config = dict(
    n_kv_head=3,
    head_dim=64,
    norm_place='pre',
    positions='rope',
    rope_base=100000.0,
    bias='none',
    lr_mult_qkv=0.5,
    lr_mult_o=4.0,
    beta1=0.95,
    schedule='wsd',
    decay_shape='linear',
    final_lr_fraction=0.02,
    train_tokens=536900000,
    dataset='wikipedia_en',
)
MLP neurons of a small language model. Each row is named by its layer, matrix (down: output weights) and neuron, and shows model dimensions 16-143. Each number is 200 + 30 x the weight over its row's rms, rounded and kept within 0 to 999. A neuron's up and down rows have the sign that makes its largest values positive.
After each neuron's rows, "fires before" lists the tokens most often just after its 100 highest values on Wikipedia text that the model never trained on.

L2.down93,204,154,162,224,154,182,130,162,191,226,175,213,270,188,207,224,184,207,198,222,241,205,211,237,251,202,197,226,195,196,196,200,229,198,219,189,190,223,173,215,178,198,242,265,126,167,216,237,238,181,208,179,205,177,259,190,192,180,156,205,178,197,203,216,205,212,245,210,184,179,254,151,197,176,187,199,222,252,178,171,202,246,167,225,204,225,226,192,229,169,221,146,202,132,172,181,198,168,185,164,219,184,191,173,232,166,169,229,190,188,234,250,231,193,189,204,205,200,192,230,223,204,212,187,212,231,178,155
fires before: "n", "l", "f", "v", "ar", "t"

L5.down464,155,228,138,169,189,176,181,234,168,179,231,169,221,212,190,223,193,185,167,233,169,211,189,223,240,182,247,258,233,190,228,200,139,173,220,164,231,168,164,198,142,204,218,211,224,195,175,238,191,217,237,181,212,206,248,223,253,220,218,191,189,248,188,232,138,214,197,159,201,202,205,178,241,242,210,210,175,162,239,201,213,187,204,183,194,226,186,167,183,206,248,145,233,162,158,174,120,201,184,209,201,199,151,220,173,196,189,203,239,202,252,209,200,215,165,192,176,231,143,220,264,186,189,215,208,182,169,211
fires before: "l", "le", "it", "d", "ic", "k"

L5.down35,224,188,177,212,195,222,136,226,218,160,215,168,226,202,210,200,201,204,205,265,203,246,175,220,192,235,209,165,128,206,200,202,155,246,180,189,191,228,164,118,295,197,212,196,194,138,218,193,166,198,235,214,209,214,179,186,195,205,230,156,220,248,171,208,154,229,218,207,227,173,228,159,203,179,189,197,240,302,212,208,250,221,203,219,200,240,150,143,207,209,188,200,191,170,200,161,245,209,254,190,225,150,200,229,224,195,183,232,188,198,269,201,217,179,203,243,191,239,177,183,181,172,220,211,203,232,247,234
fires before: "d", "g", "p", "t", "j", "f"

L6.down32,261,218,148,233,203,242,196,209,195,206,176,220,237,226,262,204,183,204,212,208,271,249,188,225,242,205,181,255,159,176,198,160,129,261,175,221,207,246,206,165,188,199,245,186,234,190,167,205,212,224,189,239,251,146,224,216,217,204,179,224,193,290,191,184,193,205,223,196,253,186,221,179,201,206,167,127,177,266,167,174,216,216,198,205,208,172,203,197,227,206,176,207,198,200,210,168,204,159,218,190,225,240,181,153,197,199,248,202,163,192,203,196,190,244,174,209,224,208,200,223,196,232,218,164,228,190,191,212
fires before: "g", "v", "f", "le", "al", "y"

L4.down241,240,279,211,229,205,219,151,218,205,222,210,227,127,211,204,224,256,211,184,276,223,179,155,157,239,204,230,180,187,285,181,170,239,221,236,129,188,205,240,195,190,193,221,201,232,235,184,196,213,186,207,227,169,216,145,183,183,215,195,163,196,170,211,168,207,155,216,182,237,222,201,213,266,208,195,203,197,172,155,239,194,212,218,218,214,176,282,201,179,206,213,168,213,197,202,169,182,239,208,220,250,209,197,168,250,211,188,252,186,211,233,138,206,195,194,225,238,176,221,150,206,213,227,139,198,202,227,154
fires before: "==", "I", "===", "H", "T"

L10.down202,244,242,188,204,206,217,225,208,242,178,162,161,197,184,234,172,242,192,161,251,200,156,161,209,233,225,239,230,210,188,210,221,206,203,195,216,260,171,241,130,191,228,218,199,205,248,199,274,184,204,183,179,198,237,209,194,178,149,171,197,214,223,175,239,227,254,167,180,204,218,202,176,213,157,203,190,226,228,100,187,251,125,217,223,224,215,208,185,178,176,208,202,184,198,213,217,128,228,215,179,210,226,153,219,212,207,191,234,202,210,206,180,176,215,182,233,250,229,226,280,245,201,136,182,160,194,151,207
fires before: "m", "st", "p", "d", "v"

L4.down103,165,221,223,154,200,207,201,148,200,177,202,162,178,244,224,255,158,237,176,186,209,204,209,265,219,171,146,240,225,192,192,225,268,200,246,213,164,233,201,176,225,216,194,209,191,209,243,190,224,198,192,259,183,195,147,232,220,138,228,207,212,198,160,224,209,171,187,255,206,159,235,230,190,170,166,214,169,243,212,167,205,222,210,204,204,204,148,192,229,232,211,182,147,193,210,187,166,212,186,247,144,226,178,188,213,241,263,223,248,258,226,171,195,206,181,222,244,153,202,183,161,229,201,254,180,213,254,202
fires before: "y", "e", "k", "le", "er"

L5.down481,221,233,196,186,124,197,189,204,212,191,188,243,165,209,151,249,168,242,167,197,232,132,200,190,227,209,188,159,261,252,227,221,282,221,213,156,226,203,220,198,228,230,222,164,220,235,191,201,215,201,169,195,200,210,182,143,221,196,235,172,208,222,216,180,200,194,187,215,245,253,260,187,244,185,229,183,186,156,195,178,166,168,197,181,221,189,173,269,233,232,182,197,181,180,243,202,250,228,192,189,211,163,179,186,228,192,175,240,200,159,224,197,265,177,196,198,230,235,224,142,220,232,247,152,207,227,201,219
fires before: "==", "I", "===", "H", "A", "The"

L10.down20,265,207,162,198,170,235,172,265,203,216,215,168,177,175,271,219,141,180,151,231,205,215,205,235,192,202,190,203,224,192,174,147,183,208,146,228,250,189,201,201,275,180,198,210,224,151,222,181,221,214,223,241,209,180,179,212,237,167,181,205,204,174,144,228,141,203,221,220,251,172,222,177,239,208,210,176,185,148,167,220,233,226,195,206,226,163,166,179,235,210,190,177,151,266,226,244,191,176,250,227,169,236,197,176,198,215,180,207,226,242,194,242,193,234,133,215,223,188,169,232,216,224,210,169,232,189,192,158
fires before: "l", "w", "le", "s", "y", "c"

L10.down309,182,170,173,171,148,216,80,188,230,182,234,225,158,210,220,182,161,179,146,180,180,196,208,211,147,185,228,217,195,116,228,199,205,222,256,198,253,191,190,237,223,130,240,243,183,152,147,187,238,176,205,238,166,213,230,210,187,236,186,155,217,202,208,246,192,167,264,206,216,157,170,229,227,233,234,191,171,226,203,194,188,196,154,202,210,211,178,185,206,219,152,149,178,192,177,196,199,181,283,152,196,150,193,173,168,219,229,159,233,171,179,204,183,193,127,190,214,186,192,175,194,255,187,236,181,197,173,196
fires before: "as", "ver", "at", "ction", "x", "e"

L4.down299,207,195,194,219,167,212,196,160,198,244,198,185,186,197,229,209,178,212,199,214,198,206,223,213,232,175,187,215,217,195,197,184,201,283,192,212,203,279,148,173,217,197,241,189,169,132,198,215,256,242,177,245,207,189,207,184,198,182,255,222,220,219,164,198,207,156,208,228,279,158,243,218,166,166,214,189,221,204,142,221,220,225,222,207,227,207,194,176,167,172,206,190,137,181,238,183,204,192,238,211,191,193,133,219,153,220,197,197,187,270,241,160,201,232,233,213,222,224,208,185,186,204,195,203,204,181,210,198
fires before: "k", "y", "he", "er", "ber", "b"

L19.down322,160,185,148,163,235,243,199,198,220,204,253,222,175,224,227,191,212,179,205,214,184,139,196,173,219,177,184,141,149,209,162,176,136,180,247,210,218,200,223,249,189,220,192,194,190,252,224,218,212,177,188,194,227,257,170,213,169,182,225,185,176,208,124,190,151,171,209,175,142,244,188,155,254,222,165,176,253,202,174,202,223,234,229,193,191,164,202,161,231,189,129,218,193,230,182,172,220,202,173,158,236,161,183,157,180,121,184,194,151,185,187,185,193,175,195,160,196,170,209,227,180,175,180,201,179,234,225,188
fires before: "ip", "re", "in"

L18.down251,171,200,191,233,197,232,163,238,219,164,154,210,204,228,249,189,135,106,249,218,261,223,245,257,219,189,187,205,151,139,257,203,184,241,224,251,200,225,178,192,160,169,197,179,185,186,205,215,195,200,208,204,238,222,196,211,221,179,206,153,207,206,225,219,230,239,188,178,223,170,181,172,206,225,165,195,186,217,171,184,165,234,184,194,168,145,225,204,215,191,160,197,199,188,193,251,216,207,195,193,171,205,212,196,214,134,213,230,204,225,221,187,268,182,217,239,202,184,190,161,235,219,249,187,215,198,230,168
fires before: "ar", "om", "h", "ol", "l", "on"

L13.down353,253,204,225,227,160,222,149,183,168,237,147,198,173,176,195,252,205,118,190,243,187,186,220,224,242,214,210,223,257,180,207,229,158,236,238,179,259,215,190,240,155,180,218,184,183,182,221,282,227,194,226,230,177,217,188,165,179,201,164,172,181,191,203,273,200,185,197,169,206,193,202,164,194,190,184,164,214,184,221,193,241,205,205,210,188,238,219,223,179,206,222,172,211,202,207,189,181,223,194,239,205,212,184,230,211,213,231,217,204,190,252,171,177,187,163,254,189,226,207,178,217,187,194,171,215,196,164,198
fires before: "st", "ent", "ess", " to", "m"

L9.down162,236,179,209,250,218,212,188,166,206,243,214,202,259,219,183,155,230,199,193,251,178,238,214,187,209,204,232,207,124,216,187,179,125,214,162,190,220,163,155,207,172,191,192,201,207,185,232,179,164,214,161,179,212,216,222,200,176,201,119,235,267,210,215,166,186,194,262,204,198,230,260,164,215,176,178,149,178,207,162,180,223,181,181,228,202,195,207,211,223,197,191,215,240,153,185,196,210,209,156,223,234,196,233,181,185,182,215,151,190,205,280,233,164,232,188,184,171,140,209,192,219,237,222,138,219,229,199,197
fires before: "f", "g", "l", "v", "le", "al"

L14.down184,292,252,169,230,244,231,205,203,198,176,226,184,231,214,206,185,214,149,241,189,122,176,198,217,228,280,215,203,164,225,237,169,189,235,169,208,200,197,217,172,201,236,192,199,225,199,202,179,240,226,197,197,221,202,231,203,210,205,135,176,211,190,152,196,242,141,184,166,229,199,181,174,243,150,179,243,113,216,251,213,264,217,147,249,219,162,209,218,161,241,203,161,133,183,161,145,190,223,229,164,208,217,205,197,173,171,159,231,233,174,200,209,171,209,165,200,192,181,203,191,203,190,176,167,188,191,217,219
fires before: "e", "ly", "l", "g", "n", "a"

L2.down489,163,174,148,188,242,244,216,199,230,159,235,209,218,187,227,181,201,235,129,121,161,115,202,137,204,230,209,213,226,234,195,197,233,244,180,202,191,184,162,175,221,212,201,217,204,247,191,156,220,234,236,250,206,187,242,192,193,175,175,190,213,135,238,196,219,164,193,220,233,210,140,176,175,242,151,157,227,197,150,172,208,181,207,191,154,203,246,221,169,135,232,210,270,248,211,198,220,190,196,153,225,214,226,178,153,206,169,152,206,192,211,238,207,169,199,191,214,176,176,243,175,177,187,234,184,208,209,180
fires before: "ion", "l", "ra", "ing", "ou", "i"

L4.down290,229,176,155,209,211,182,164,198,188,204,180,189,247,233,226,204,203,193,190,239,223,233,207,187,195,203,233,199,142,203,259,161,159,238,162,192,261,175,193,165,281,175,195,221,204,161,196,201,188,207,217,188,180,200,230,159,243,208,183,192,207,252,195,252,200,264,257,185,210,171,206,232,259,196,178,220,210,281,205,242,289,202,205,196,244,174,122,181,266,200,202,159,152,165,253,175,224,178,257,208,232,188,174,180,219,164,207,226,214,221,252,223,229,197,159,219,221,214,151,186,202,182,204,225,198,224,193,188
fires before: "v", "d", "g", "f", "ct", "p"

L10.down389,271,192,169,269,196,207,182,183,175,214,174,187,221,202,229,168,179,250,184,235,196,186,250,270,240,225,210,179,124,199,233,182,202,214,210,160,181,227,246,196,167,183,193,243,225,162,181,222,255,168,203,164,209,216,167,202,118,233,201,192,180,231,206,221,166,177,176,169,227,199,213,164,221,116,189,227,181,248,178,199,192,171,207,201,298,149,212,265,234,206,211,177,156,206,216,190,239,219,199,172,235,200,247,164,199,190,197,200,210,218,241,229,236,178,221,198,213,244,204,169,196,226,189,174,179,266,174,210
fires before: "l", "ct", "in", "w", "g", "th"

L2.down386,250,219,194,233,247,193,188,192,194,224,207,196,214,233,212,224,184,218,221,232,182,254,228,230,238,233,214,174,174,149,128,162,165,174,176,247,225,217,225,218,218,167,226,200,152,204,258,203,194,158,182,164,234,193,203,187,210,197,167,217,264,200,232,222,222,188,237,187,208,179,235,175,165,190,152,195,209,168,179,223,204,188,223,219,192,227,259,178,199,217,163,186,204,145,208,188,195,199,212,215,209,177,179,208,204,261,200,196,146,168,227,271,201,192,227,220,220,219,151,175,205,226,237,187,255,138,190,165
fires before: "p", "t", "am", "ec", "ist", "h"

L5.down158,206,238,170,236,234,208,220,207,176,210,163,202,269,222,213,221,201,208,190,253,229,226,197,219,286,224,235,194,155,197,206,239,187,219,197,228,263,216,184,193,189,210,213,263,200,224,160,222,174,216,172,245,207,178,230,221,203,226,162,230,224,194,220,224,205,239,209,182,275,222,255,154,193,210,168,131,198,195,172,229,251,192,165,266,170,186,227,190,184,201,141,204,252,204,183,167,190,194,202,193,236,198,190,218,199,187,183,193,152,196,232,238,179,191,216,218,214,189,192,227,216,230,196,187,242,175,199,174
fires before: "c", "le", "p", "l", "t"

L3.down375,245,140,205,248,235,198,211,192,193,232,212,280,214,212,249,191,216,198,214,198,182,170,198,188,228,166,201,217,203,165,237,154,182,208,173,182,161,221,201,232,162,163,197,216,207,137,265,194,132,196,199,206,265,223,213,207,200,163,219,224,185,219,194,218,231,232,211,234,181,216,220,203,167,163,189,265,245,152,168,183,147,205,241,207,171,218,234,232,252,206,208,241,234,234,175,175,222,205,247,229,237,158,202,149,186,224,182,186,187,221,184,204,197,230,233,194,218,192,174,235,189,239,214,187,231,205,177,151
fires before: "ow", "u", "ag", "or", "ed", "ight"

L10.down22,221,236,157,209,151,170,226,226,260,192,154,187,174,219,168,200,226,263,179,233,199,214,154,198,230,182,148,205,209,147,208,222,183,200,189,226,230,249,195,221,200,176,184,168,190,226,215,218,210,214,224,183,175,234,188,205,226,188,228,202,234,171,176,228,126,207,239,225,223,197,194,202,135,297,201,178,218,233,195,153,210,189,253,214,176,216,189,190,160,195,263,268,278,219,188,178,173,148,195,206,191,193,272,196,216,202,175,232,189,229,221,245,254,213,171,144,187,193,200,191,242,187,215,223,159,199,225,207
fires before: "le", "ut", "or", "l", "on", "d"

L13.down449,231,240,234,211,187,190,191,194,278,155,203,205,231,140,246,205,180,237,203,178,185,232,177,182,212,175,164,168,201,199,197,150,253,197,179,159,204,203,218,230,223,192,201,242,198,259,249,232,199,273,173,199,159,161,219,158,178,201,173,177,220,274,197,175,182,195,216,209,252,199,249,242,223,166,254,227,170,172,164,208,173,252,232,191,235,208,204,237,225,212,193,183,166,194,205,200,221,150,168,221,200,191,232,228,161,199,146,184,190,160,194,223,200,177,195,205,178,218,192,228,175,205,160,206,229,146,170,186
fires before: "ed", "ation", "m", "e", "ing"

L8.down219,253,169,233,197,198,209,220,220,157,220,187,223,202,158,234,196,199,190,194,208,194,210,143,190,228,213,147,218,193,172,237,223,178,215,218,202,191,189,206,244,185,174,196,217,278,198,189,157,243,235,222,239,215,253,221,163,209,189,194,152,215,109,171,229,194,218,250,199,193,217,188,221,193,192,268,173,245,162,178,272,225,230,201,215,199,133,238,189,223,198,187,199,167,192,227,189,175,192,155,158,175,269,208,199,238,219,243,246,252,267,141,233,215,152,194,244,249,205,216,194,242,179,196,175,199,210,195,168
fires before: "l", "y", "t", "al", "ian"

L10.down400,145,212,160,226,192,196,142,215,184,126,188,216,254,166,142,194,231,199,215,252,176,263,193,240,226,172,234,196,201,207,216,156,156,194,193,237,229,162,187,162,210,248,189,248,211,187,186,170,169,191,251,208,202,168,209,201,222,239,212,190,219,183,175,187,202,229,172,191,225,169,209,181,186,164,143,217,199,224,224,170,249,240,176,220,218,206,201,193,231,175,155,174,179,113,239,203,153,234,234,189,155,165,171,246,175,183,205,209,235,195,243,193,216,159,138,151,230,206,178,233,218,240,201,174,195,238,214,236
fires before: "p", "f", "d", "v", "l", "g"

L13.down472,180,169,211,165,180,207,175,195,210,164,244,255,173,220,220,163,201,196,205,162,171,230,228,237,207,177,157,199,185,134,190,142,233,146,236,234,204,237,204,195,204,205,200,276,237,219,202,235,214,196,176,164,208,149,168,180,236,128,252,204,168,198,210,244,153,215,258,210,241,186,219,188,267,239,199,153,268,197,190,165,213,148,195,168,231,182,161,219,202,203,133,191,238,152,244,215,172,195,184,219,195,142,197,175,185,187,206,183,219,183,198,216,232,217,211,237,203,210,202,177,175,239,177,227,182,197,229,226
fires before: "as", "ver", "e", "ction", "x", "is"

L4.down4,188,214,211,219,236,177,160,268,160,232,213,199,193,199,250,202,225,214,184,133,156,205,174,209,246,220,226,254,219,185,197,161,171,171,226,231,221,232,221,225,185,222,236,189,215,184,191,168,204,191,194,208,186,173,202,203,169,196,240,220,174,192,207,180,203,192,200,169,183,160,229,220,184,212,202,218,176,186,167,243,222,179,220,162,191,151,266,202,230,166,165,194,196,208,279,203,216,238,210,176,164,200,208,249,179,156,219,169,192,272,245,245,176,178,197,229,135,150,185,193,174,202,213,188,224,203,203,171
fires before: "ot", "ur", "her", "ed"

L2.down392,242,207,214,247,215,182,178,243,150,200,243,208,177,216,166,188,175,205,239,201,249,253,259,232,224,212,169,203,161,213,224,199,120,205,200,201,155,204,224,224,222,192,155,171,180,211,212,206,197,126,237,131,202,233,242,246,194,246,137,232,154,214,247,230,193,196,195,173,181,185,245,221,185,163,146,189,172,181,163,176,162,239,204,223,215,169,185,166,231,201,161,143,198,249,199,188,161,173,207,146,163,278,164,228,243,203,191,228,195,146,203,197,204,181,193,206,204,187,179,180,142,249,169,170,217,227,164,234
fires before: "l", "c", "p", "y", "t", "ra"

L7.down43,263,245,147,199,184,234,153,188,199,209,176,259,252,209,185,177,233,192,208,278,243,244,203,245,265,148,251,220,189,216,185,238,179,212,204,217,209,187,213,152,242,221,218,179,201,176,199,219,193,284,181,183,216,218,198,249,213,234,166,164,223,265,208,179,159,204,206,178,215,156,249,193,177,190,184,166,238,223,178,198,212,241,204,237,207,241,232,254,219,168,201,192,184,160,233,194,172,226,185,183,195,188,190,222,201,191,198,203,192,191,231,199,202,212,164,235,230,252,174,204,165,184,176,175,178,160,190,168
fires before: "t", "s", "st", "c", "f"

L8.down507,223,163,189,207,268,252,172,213,208,223,236,159,201,205,209,189,206,235,237,231,194,192,208,172,222,218,202,166,160,266,190,185,191,234,182,130,191,209,173,270,231,224,225,228,214,211,245,178,198,203,169,170,239,174,184,241,184,165,221,204,224,247,164,151,146,161,173,244,164,249,166,157,196,203,156,193,207,166,198,215,186,209,194,224,209,196,213,170,202,186,168,231,179,177,176,179,218,200,220,222,198,210,157,221,185,151,216,231,181,214,205,195,201,168,170,208,243,143,158,205,228,227,197,228,197,206,138,227
fires before: "an", "ber", "in", "en"

L7.down509,194,192,197,184,272,266,199,161,160,162,196,191,255,170,180,152,219,158,213,159,186,191,226,180,203,210,267,260,195,226,201,213,166,218,196,180,212,157,178,178,215,179,207,188,205,242,219,204,200,187,198,209,215,233,251,224,207,213,198,204,194,149,213,241,153,179,202,202,187,211,203,170,239,183,216,193,247,181,193,207,242,161,207,172,209,167,220,191,230,138,195,188,197,280,192,135,187,158,229,208,208,165,184,200,118,197,184,232,210,187,267,220,222,156,160,180,198,129,151,180,186,147,208,196,195,217,211,216
fires before: "ion", "t", "h", "in", "ou"

L5.down458,171,172,180,211,233,259,211,147,217,151,210,178,197,204,201,164,211,217,218,163,183,110,197,162,222,190,283,221,157,214,227,175,182,234,243,190,196,168,203,148,235,237,184,204,167,158,256,185,198,193,123,238,197,210,239,257,212,208,140,207,194,155,236,176,201,234,228,231,254,222,212,163,182,211,145,197,242,159,277,228,184,161,177,197,207,188,224,210,236,195,223,210,154,189,230,229,232,188,184,172,267,212,159,189,187,180,241,216,206,148,211,218,192,220,198,219,248,212,252,217,170,197,228,135,217,235,151,193
fires before: "ion", "y", "ou", "ant", "ab"

L5.down73,230,214,214,247,224,243,136,172,256,144,168,207,229,221,273,182,176,214,165,222,213,234,242,183,197,211,180,170,216,250,213,166,229,196,185,221,203,201,227,207,135,182,219,273,213,191,223,174,118,212,163,224,180,188,178,180,194,177,184,219,192,215,233,183,221,198,166,188,215,210,190,212,244,235,191,134,190,165,178,255,191,243,181,236,216,214,192,241,197,224,226,231,259,178,228,248,202,205,259,168,191,194,225,204,155,233,175,202,187,198,231,202,193,174,215,186,200,157,196,267,170,199,224,200,146,182,183,221
fires before: "e", "a", "ian", "er", "ed", "em"

L14.down256,283,190,191,170,169,186,210,152,204,244,160,220,227,197,188,219,177,162,159,188,189,253,199,221,219,240,248,186,185,193,225,220,186,252,234,182,208,166,219,225,210,248,219,229,209,240,176,210,209,217,181,196,169,173,181,173,205,127,169,235,235,199,202,239,205,188,222,232,222,207,182,192,198,212,145,175,202,201,177,239,213,222,159,204,164,207,221,174,217,216,173,187,209,287,175,190,198,168,199,216,177,216,183,216,221,136,187,212,188,205,233,212,199,226,203,192,164,193,231,227,223,236,136,222,253,200,170,168
fires before: "er", ":", "ers", "s", "p", "u"

L4.down462,248,260,197,234,230,167,170,164,152,211,181,217,221,256,256,235,180,219,250,192,234,269,238,203,220,198,226,216,210,166,193,238,222,159,165,198,217,204,197,218,236,220,169,212,230,246,192,170,217,237,213,211,184,182,196,217,270,228,137,162,221,207,163,244,190,205,169,166,216,217,227,178,239,220,201,145,142,201,184,197,251,191,199,221,222,223,246,282,215,233,200,213,180,180,176,186,150,186,162,204,161,115,240,184,265,235,216,207,207,179,238,203,216,173,184,187,229,158,175,201,207,179,200,182,233,199,136,213
fires before: "ver", "al", "l", "p", "A", "c"

L5.down175,204,232,123,183,220,168,207,124,187,192,137,169,164,225,176,180,174,238,160,178,194,228,186,170,239,222,197,246,239,211,213,214,208,173,202,200,253,162,161,162,195,197,151,188,200,204,203,195,243,195,178,157,205,249,206,230,240,193,197,173,213,199,216,220,167,192,126,192,179,176,200,210,212,251,182,202,171,207,248,221,170,191,245,212,185,263,234,149,183,208,197,219,171,191,176,241,153,178,196,183,199,140,212,216,213,229,192,208,187,225,193,204,189,184,153,173,209,219,118,151,195,229,172,193,168,188,225,170
fires before: "on", "ut", "ur", "re", "id", "is"

L5.down471,203,206,191,216,249,216,212,176,178,154,186,248,216,214,195,238,172,180,214,249,212,239,230,215,187,176,201,171,157,201,187,200,216,163,171,184,188,262,229,216,162,214,205,166,182,229,129,200,201,251,211,225,229,147,186,176,223,253,186,189,172,174,233,177,193,195,229,207,224,176,205,188,253,191,203,177,165,176,168,162,187,221,174,213,168,183,258,235,163,132,156,205,256,184,195,169,241,155,203,185,149,241,213,167,174,202,176,175,194,213,221,211,279,205,146,188,205,191,196,250,213,182,199,198,239,179,189,152
fires before: "ly", "l", "y", "ar", "g", "v"

L3.down289,235,217,270,209,166,177,200,189,248,224,196,163,177,198,224,201,218,205,233,169,192,228,221,221,214,202,258,234,217,143,204,198,157,118,228,222,206,194,216,203,218,230,241,226,207,194,249,198,209,193,204,168,217,130,217,157,210,234,248,162,212,212,174,231,214,197,234,182,211,191,221,180,206,192,185,253,270,134,126,158,190,128,224,209,152,194,206,213,187,196,192,222,186,190,164,136,238,225,187,236,181,170,203,153,189,225,205,193,190,225,248,244,168,178,213,184,178,156,202,164,218,217,204,190,232,181,221,160
fires before: "ot", "b", "ow", "or", "her", "th"

L4.down436,165,167,163,216,174,172,180,142,250,185,204,184,145,196,218,219,196,229,152,137,254,192,209,239,234,215,210,206,264,213,213,188,231,122,211,181,189,209,220,221,247,181,185,165,245,184,200,217,207,159,217,200,198,153,195,209,200,232,195,170,191,235,219,225,199,185,235,146,176,278,205,148,229,257,211,210,202,228,135,163,235,216,214,196,187,184,174,217,213,174,194,213,217,249,225,174,227,199,228,255,190,216,218,211,212,219,181,187,181,212,230,212,251,224,172,196,168,237,236,148,178,216,228,201,273,146,203,220
fires before: "il", "ow", "p", "ou", "her"

L18.down346,179,245,151,213,181,227,278,201,190,180,219,205,167,185,219,228,195,170,204,176,213,224,180,194,204,204,186,146,189,218,208,235,153,180,239,199,241,224,204,192,169,229,242,196,225,246,239,226,217,226,141,158,203,271,205,172,183,187,167,141,158,209,202,191,214,178,205,235,202,200,212,203,170,224,196,203,218,226,213,213,218,194,206,211,161,167,196,194,235,191,174,250,149,212,153,193,180,171,232,189,240,197,202,243,248,199,172,203,149,139,197,285,183,204,151,196,149,257,230,211,202,233,229,195,171,211,188,195
fires before: "ing", "op", "ct", "ed", "in", "v"

L12.down141,147,242,202,203,171,232,184,228,200,174,168,167,168,238,251,240,221,220,196,181,224,214,180,192,238,190,155,181,254,210,187,228,214,191,190,260,180,258,227,186,199,190,211,155,204,201,221,204,176,199,198,202,201,104,242,163,258,206,230,240,210,199,222,213,234,166,175,181,232,206,217,186,213,197,223,208,206,215,129,180,208,215,245,210,187,262,204,217,208,227,218,192,203,206,185,213,228,146,174,204,171,191,188,163,191,185,170,191,160,208,203,160,156,222,147,202,168,241,183,139,229,235,186,230,226,138,189,264
fires before: "{", " ", "–", "."

L4.down434,285,199,191,250,204,239,209,214,220,192,226,220,242,148,125,195,218,202,225,273,188,257,223,205,199,269,200,220,158,215,262,218,180,195,158,224,213,200,227,143,225,217,216,189,216,127,182,165,161,189,232,214,209,209,240,166,218,199,198,143,226,212,196,189,254,243,203,178,245,192,179,198,206,147,222,197,222,216,201,198,205,217,256,244,202,211,194,185,188,203,183,194,162,142,221,190,287,170,226,189,234,171,235,212,224,164,181,220,197,190,228,231,204,206,148,225,146,227,154,237,172,211,176,218,206,200,240,186
fires before: "f", "d", "g", "v", "p", "j"

L19.down242,210,202,154,223,226,143,161,196,224,185,220,217,206,159,236,256,145,219,183,229,275,256,179,224,179,161,178,197,149,170,192,188,233,162,215,189,198,212,233,186,192,228,136,176,192,229,153,178,204,185,268,193,217,188,169,227,212,208,183,170,210,249,225,198,139,220,205,213,147,236,175,212,214,191,140,203,157,198,235,214,176,246,192,209,129,202,130,183,233,191,206,190,201,195,232,154,259,181,198,226,172,256,202,171,185,237,222,152,253,203,216,196,214,225,243,188,155,159,196,224,263,226,203,161,200,207,215,271
fires before: "il", "el", "ch", "y", "g", "f"

L3.down346,133,192,206,210,161,179,166,205,232,190,173,204,210,173,208,195,188,161,161,215,183,243,220,203,195,179,209,208,222,177,240,159,178,203,227,146,205,240,224,166,205,185,219,199,202,160,180,187,214,205,214,188,189,143,204,219,200,192,226,145,174,187,165,195,248,190,225,178,261,187,200,272,224,149,274,168,261,180,236,205,217,162,200,198,235,178,131,200,252,247,169,214,211,200,202,235,200,255,224,141,251,254,235,167,216,253,179,202,227,202,242,246,221,226,262,193,191,195,237,196,180,214,167,240,202,243,213,202
fires before: "m", "p", "e", "as", "ing"

L7.down216,237,229,192,201,211,211,232,171,216,219,165,252,222,169,193,122,191,197,159,221,183,216,201,260,203,148,204,279,144,190,250,218,134,185,188,250,213,182,255,164,181,196,213,230,170,250,209,206,193,249,182,207,223,142,210,183,199,195,184,168,228,228,183,208,245,145,217,199,209,202,193,166,196,202,222,198,236,207,138,214,168,185,217,210,172,235,228,171,213,200,213,173,211,216,172,187,160,173,212,183,207,193,191,207,189,158,242,222,220,191,241,190,189,173,141,196,205,173,217,184,175,243,158,189,213,178,192,236
fires before: "er", "m", "en", "p"

L8.down263,227,183,233,265,198,197,246,196,169,242,205,247,241,224,224,161,212,193,179,146,223,168,173,257,209,212,238,194,167,207,229,242,184,255,210,210,221,151,192,221,210,195,194,233,167,185,156,178,164,234,196,186,226,231,220,191,183,221,219,181,191,223,204,158,182,191,218,171,203,203,184,183,193,209,217,170,205,175,144,181,226,185,223,224,186,200,224,175,272,237,193,152,204,162,199,233,180,176,172,171,206,216,228,169,231,194,209,179,194,209,177,199,208,187,185,220,194,182,197,176,170,201,184,175,201,173,203,186
fires before: "es", "S", "el", "l", "ian", "ia"